config.toml
n_layer = 9
d_model = 768
n_head = 12
n_kv_head = 12
head_dim = 64
d_mlp = 4608
vocab_size = 8192
activation = "tanh_gelu"
norm = "layernorm"
norm_place = "pre"
norm_eps = 1e-05
positions = "learned"
qk_norm = false
attn_scale = 0.125
bias = "all"
tie_embeddings = true
parallel_block = false
init = "normal"
init_std_qkv = 0.0212
init_std_o = 0.005
init_std_up = 0.0212
init_std_down = 0.005
optimizer = "adamw"
lr = 0.000486
lr_mult_o = 1.58
beta1 = 0.95
beta2 = 0.99
lr_head = 0.00479
grad_clip = 2.0
warmup_steps = 235
schedule = "wsd"
decay_fraction = 0.567
decay_shape = "sqrt"
final_lr_fraction = 0.1
batch_tokens = [65536, 131072, 196608]
seq_len = 1024
doc_mask = false
train_tokens = 739900000
steps = 5753
dataset = "wikipedia_en"
MLP neurons of a small language model. Each row is named by its layer, matrix (down: output weights) and neuron, and shows model dimensions 16-271. Each number is 500 + 50 x the weight over its row's rms, rounded and kept within 0 to 999. Numbers have three digits each.
Before each neuron's rows, "fires before" lists the tokens most often just after its 100 highest values on Wikipedia text that the model never trained on.

fires before: " ", "–", " |", ":"
L3.down3919:407577537484542491434509520430526516506585468551512461447547475572484575491564458544516544511459482480414565474499509547584458482462441515512555493546489581412562499478568464519445482486527500416373564519482429510528509504487552531543463531451575543567418506513574436530483527516549556488460508471488526454469573411453409526555451525456497598592479553562599480442463555456425431547526521475580556480630482513477495522576483439451443482573538439511377513592535559489476526470547438527461506505501449516504497430429436544456512593444461486556463419445550495545475452574499441575439484510444473472519549571531462507487399462440425533520427442478487462455522463523477428527527346465505521465528551511502567546457432652451487415527471522543567464488545528472532506517561558

fires before: " |", "0", ".", " |\n", ";"
L3.down387:482460463483539511463498554455567494488488513500452495447529480574445523497514533583536568498512402530455611454550454462614482465401472522504528537480441521498542472479509516443499484553496493522479485438431516502504473565602585506526453530472479493534541485469605429561417499523488524450471534551508436537360493510575475463494545422471520534491506522496599485520520619478449468419515533521505427387469543460563472501462562488449482478604452520511592514497539500489522575513376582513458526567550436557594514608515426465477499395549545509461550538535493544541503480543445497484475460479432501415546558530419528519468489587498515541529413530533480508446455509485427567432512499481593563447472616560513503540441374543467486534545526445489527446526518537498514548443535461

fires before: " |", ":", " |\n", "."
L3.down2258:550516620635488467511449538466414498498436477612433404493444513494496511488578509527455547513541622495548487576450520428519520488394477518537480584549424569545468488480511427506526496364650519491503475413533505571579530504539492402526519477584510502545498559501532443432543461510504472451547527440568367510602525497476551471516501534485575494515397548501558479417620548501537471520492438491459488574508507591465506519558497516550473560455480442499413535519479493451414498504473548557437514461595452516513566477374447540551487502416568514481538401560508538458519468441427453514564422497442482466507564440604514482510502503491523497490481534446515524575444536466408509543443502611495525500489502548530523500534470477496540460530475456519486497454458610444551506519564489

fires before: " |", "-", "|", "=="
L3.down3200:476486503499457446507559484566589608538489406519473427418474555497443479555483546390556531448536532473455494549484501489529607499384568464540458474479497489550418425535466512508456507489535536547531550465565594466468508461437483497512479536450453380521543480502440549459527507515515556498504448505479486497444506542586610388521540533531524520501541493388462428482475514569448497503509477449437466541557508451578484547477550540573485549520481532497540400516489424543498542434453548531515547489383407508477462374491572391497514525467452466448547497535476544496544530475514551506517524560480430539494480476578456514571546470522496486541493536539544535516364521449568430477400471505517479519527467491474470544572483528484448515569414513509391498484544453475610469492560552

fires before: " |", "==\n\n", " |\n", "==\n"
L3.down3830:541478568516440451475456453456454495404491512561587452417504404459500594528505470577446539439450490592492468521389496377442548492517513492545509450482482477531463483455550461530490584496453628482360494435449528522480494495468557526440519430521489479560408455531455454491514550529433413528502457497554600533394503589562515496543474464463543520519462568539450475466532462450552498475536496561435482527491541523556449529536537553535484558511472414559414444451519537579461438450547455511402565553466479529517490522539457550433435488469393482468500512430419577571530569519424407517516470490436571391487486426527523445476547552480478520492492455494563495517610514495433512567498469368501598545466583543411506554469409495415530523591494424620526511499460479488533588511508566

fires before: "==\n", "\n", "|", " (", "==\n\n", ":"
L3.down3282:399465543585539447546524459514582464451421455542473538494399503523496451442535452477425522529435503548600535482517481527492501428534659496606533534469551525524588497532554533473482514451438455554495442458430471490479525490442476508570506450540443492436482597439517536433524500450374494525504462467522464560525436567506506498463551469569464599418527398562550522487492501472421436528564499512636411485488516433468476426507485618345476506592575525546464518552403451451534515494538430455489498355481552488508450451487471508566459519551567509479530595501517551531562449378529460428382390520462540504531504489498541528570538495545495434550415525494492544507565513456482519442531381542515461425574557475470538538499478482482537544452576461469472551453471469543458501442501496

fires before: "-", "|"
L3.down3328:492484549459505576501504496519438538491517584514482546490422499539487518465240514501456490501490543448474463519443519479447427522428482459541512583509438483457479529563503397508483481541510532478442458483480480493455433532464506439473489458483519559541457568554478516544470449542468478482485450435527520494500564516453458485511484506531537466466554538518520556517548440524525551532538231529534464550539565429494493495463515545485450447527504545511489511573509533472478502537529555457460545530489495503541501424510460447509534480510478507389493518551509594467499499513432385477475521538518516472526439461504482454546482457452601455621459553505511499487498447472560538420490873484433481549492402470533557560526473155568522497515488427484516507427476469525506518469450503

fires before: " |", " |\n", ".", "–", " (", " Centre"
L3.down3397:356395484447520485475512557408602504429536527522435665505546484572473509490489524454503548523444455539464517487578510448580506598492447550501496500519517479423530438379573476454441528533463587469433516467457458430641489521546545530521431582557471410493522533532633474542415534467611571493416505504552516522446538427538539368539522418474467526465465557542528517495544588511461491506603572483520539476544523528484443475465527498443464449532461503591539451455546533435506532525472566558467535535442431572534492524569479468417478524446546525436506538444533520531477507477515393653432507485500510387542590560382459458481448507486441585560487477539464487496472414583441499500527404519562486427484516522499542508463450557383474531431519476470511456494600486511393568504580535

fires before: ".", ",", " and", " the", ".\n\n", " ("
L3.down3547:406529454464520494506417535463467511471409370466464517420531581482456555534461458462525505489474522532582582608487543423486408523430491537466508542615574538519461477549496477466502542529489509460587437581402565533500518417463447424535504488521458630454523553472429548473500481513480478469443452517530576489549662478543514507511568533536524495590552512451402589594565441490543492513512494465504497512482531531592490442481466415481512474531535622439603473486468472558535408555451580445483506473556532487522518450539533534476519490509513510472480585463502432553555563498545557495472576490510437523468568539508551440373467493434455444542483502588467492455504519496444511484528483499462493515511488495507545499491505469491544477426503422492551570618483539505418483465522456

fires before: " |", " |\n"
L3.down793:504452515499470469501562593467561532523518519446501509539476565496522477512536453488490573565477441465443509459581386508538466505501496594574516472451549510512492417450594457548560443570440553538532487457499538502499512421452371530463511378473546503535461489569417527493455526526491422524526493545542523413553612472506505608502629525478541589488610444534535497518581512562454467432479529632523400428497624405463480567492457540482542431563553455476558496522625509586552475476521528422506482542491487571496478491425541585638458501496534496542452493461479558536461489537517412456510505457570509469495547492559500560398495520396472508508401583539506554406534515346460474460520314385616483594512586557529516544517478607576411544503468511516507496498459517541511413417447508

fires before: " |", " is", " and", " (", " –", " |\n"
L3.down3724:529457530476525551477446459568435482575460569537476531516421574612531551514454470451453514558480492583505503478575519568522527520504556464456540505477491495565458491548508529478513486428416543440529536483473554501513400524405518479476425468442476544508599434518523505495524520483427510576371521476485464624491458501542516569487596554461524426525520458535548528503393477489488527465441493546554537579547487541569551583496587467431482526406540435531581459461521555476524490503411504466431486384459467462518459502467468518459486375500463564393518486486487512497496554560554488407458405475506534464509623536455514558487490423475482466469478550384561554495539577463559499495477322578558465504437579507512667528542524500526473508494464455522505537434510544512407493574485500

fires before: " |", "|---|---|\n", " |\n", ")"
L3.down1228:499505557509438494462465467549511559495468446494477375489464504473496429520550489462638419528506525498524566565509471395555496402510564525534481479468468426505502501538533413501504496580459427503566530487488476495466442427388432489552519508553503480550533552566483464514525535441406530577484485522501483554478502583517539492506515536490542428515423588476404601509578544500570500520438496536574477487663534566568499570457549476500470537611474533503492575483457491485535503500500547450582511459517409432556440393480527504458537501481422423539528534510421581526479382529463555412573558486383466471501397457468454535493537532486472498506496498581570588472532518472476458477595463432538564579538600501404511509394386562512488511537535563506483519514531498522418491428446601

fires before: " ", "-", " a", " Died", " an"
L3.down3261:507608507439480516468475518453600484477337565455514425513568555541489464577528578440463462523527529466519434515532431462575566511485526477481519498463506484545477466471508463564568540375544528475551521492545481401433503432488586515490505358586504537615549434555423546497481492518465518475492461531483497508462536448422468493422533490504400448488429456460540603529479505516438507536490536514473419595573561543470490427454457514492534565511544589543536462499418449457454618485544550504426515530442460566447497515431539489512518482469497620493447536504527546515552542493456492482588645488549481578512499497560515535460456425493505511468518523456495611503517476446425453538477422431466501435477579507517454525507482518474456559520520525533511549509545521528491505613537497

fires before: " |", " |\n", "%", ":", " of", "1"
L3.down1823:557458447550506414531442423464565512464620507514565542493462530625484520427490482502520536515443499542455509522511441548541488479443516519537542470447516521442545535517435492569549508565497516484477572573438542522588456413407514513547506505529525538532544632513615432565476441525543444473524450575507495439473464524521579402492455480404498503464492434465491614548482449439556545494577468472527521460509488537504402471514507497454530564528446507568526499545422485558512529516518502446477478529465589498604524433548428471425458585536433588465502522466558454530518457493469475478556518530547584560529505507489572352561439535548498444465482403595523494508488468490521587476480512498395477575490490488558617535468362526514541462474440575518483393510542536429520467457567518

fires before: "|", " "
L3.down4208:508522496480489531518457517508497454499471496561474523576451519463497526475118534512523482466514501518512452501523523496485498556509487454465479553501464484463538481503530498563505507527460466538510512511468482511524457460452499510513496434449521548490503493506473503513524454472513491496461472441500498472529543557505568540522484469578514503528495464498555534499509523524540553470515291501513453605546512478473490492466497545474471499534499570513490496484484541484478477551501506482464463499491501530453527465529526515506503484526440499557486481511523523493501524457496504437542479498529430484486518528536473480497522485528669490591425483526505527527466454470506556364537999501541516498504252482604569426525515026462500549530492477457480532489500470465513470518461528

fires before: " ", ",", " of", " the"
L3.down2290:498566493546499493544487581468481411445442438477497501374510526524487629461405524503533480508531442525494586497533475604472458550525507473534564479546471483538549405523448542455523531458509609577513492486442491518458485501394549562534431526437451560500504568609639463434407462541523485516380474529552558366445581437545522396572465507539479461460518510480518526550568429459509461401421507601573545504555485502538451482378478502412476348554445574419508509460360521496526395420541512441446569539536496579557516503463555537464531526444475511537480527486505500544528484508462569480497567505488481520516457529564476461515507465384482528393586427526401478437489491489549587499508416554504520487507442521516478507415479538615524578510499453527587511484582511429485495570444522

fires before: " ", " of", " |", " a", " in"
L3.down3267:514613483469453496547475460520437530454381459573474358654522503537598465401512506493429447500392451410521486443503533459509553492419467605557491457558522479562453563586504452486553567470505538510594502594477483480443501465492524426473525497567488494470520397488473491508544449509531489521476383543479625444439473508505541493429530441422437426604618589500522584434428459491484432481513498536540531513510467519446520509490386580638454530510515496484423553492409431501492532582539618542490557500489547546558542396511498422520514515398463426517490513516472491460451473498508477533487570566545503517402544366446417537544574425480491505437469577555497507504456430504544548461493420444382521509399491578512440512518494593455515608464517489564487522419562494481489485503539451

fires before: " |", " (", ".", ":", "202"
L3.down4171:535425564490489543568498436533489495464490509509543540576445506449475480409509512462497474544539528557490580527484515504505514542506589547464498513422381505525422511541562533475486512443516552349434515479470480431535539498443443538482542537434483472494536481628536459517529525579523482558445542504519558511492579587507541452460518436470520528535512493388575458402473527530451436496463471521487482506560488482539533517472496435488445486489465471528498457469402538389540446521473516502387567493485442550551490488461481475433567468470526536516601552541418660550502548526463519524508389555484357462460521519547487589529559454446513481537514594462472416517515500491426571529638367535553481604483534574470474560501464569525534451455465501512464567479497530478549445564515425

fires before: "%", " |", " "
L3.down190:470454516464465431480453580573513493430586442544533447503524456570488423508520472505476550533441401526507458475497497475498459519487492439511454481449591537570521477542545505445540478533511543482510537490529521525402527489573503559495509487480530527516450548588461662385519501514515457412521449530476255539500501498524571572492528471510496462478502601578506465416498535478530394411597540439461488539514518495578540586578538457582470592559434424465467585539477580521442566486456491476496494483490584486438470459485585469533487435497447524444524598465465547566427508497488506418451551532599565519537472531468472508449433487470489587593516495546533533467493483561436484498541396515581470489555508511551382526470534613525483507443414446540482544475502446517469441444535533

fires before: "%", " |\n", "\n"
L3.down3617:442497553560648527473546416622486480525439486429494497533588460562457501513517522512490477641439504595493526408553515526424465487446567574587476423497527528494411464514456468441465538512511455507543502483457560517427477430477508450509485613475512563511455542616538415375502512462449482494431519486512476555562568481442561509549536434484474508490449516515483499481499513531466481493525465527584348499402510480439574518566484484495456496485575504498498514478505473497551581409454495461488551463541552589527577388459425511498492463422465522410539443527454602567396554459543406477479518444486609532497494529518413493496563422442542505491482586519535473480516480514462462483543380527399591494530522544501572588475464594543517518532452499519493610461476540499498444520567430

fires before: ":", "–", " in", " for", ",", " of"
L3.down2629:527617594552531513544473425497522530474511534616538544584571555484489520514455544487594526509483487519537465480481486476519455509506518560448556521514503517456627476529446477532520456436490547380509528521561564428479489450444514498472529542556574400523481583562499584404453531466412437502431462500439548436589562510473414597542424510424491575459572483561434508502443532534461388448560481481544528511437504487481445592538421519466452509462486490565494416456587502540536504606525478385561506556534603491592530444449551495433493473565449408516496485553502497431493508476603484478515516478502505504463589549520560531515472478479476525433536529517471551565516432530495561472514569553495448520473551548527464479490489402486416484520503579514485517439569493525507469605516536

fires before: " ", " |", "|", ";", "-"
L3.down4397:442544467516336498475539527549585568577530472509553500448492483416426542549558462419580485464487515495445514463515589526538549413455600557499539505449441442533539452555402579597523551486509507446496495436558480493503488466480494567528523474529464553521521437511440522486525564392507542505511540497507408458495570457592509500464556523583545515533528554529554468537561564497514476460552509441517518570560507520469522407462444468510427481565545540495548440448408557609490538549518484385546533484423472576523559539558500508576597457512557482447512472490509488515544491520533420494572536381489471517527478498442552582450565501515454552485464488434539432506479589438392625467532412421520557549528593532443440539479455571488560537372460476599497506392423528427500497497520414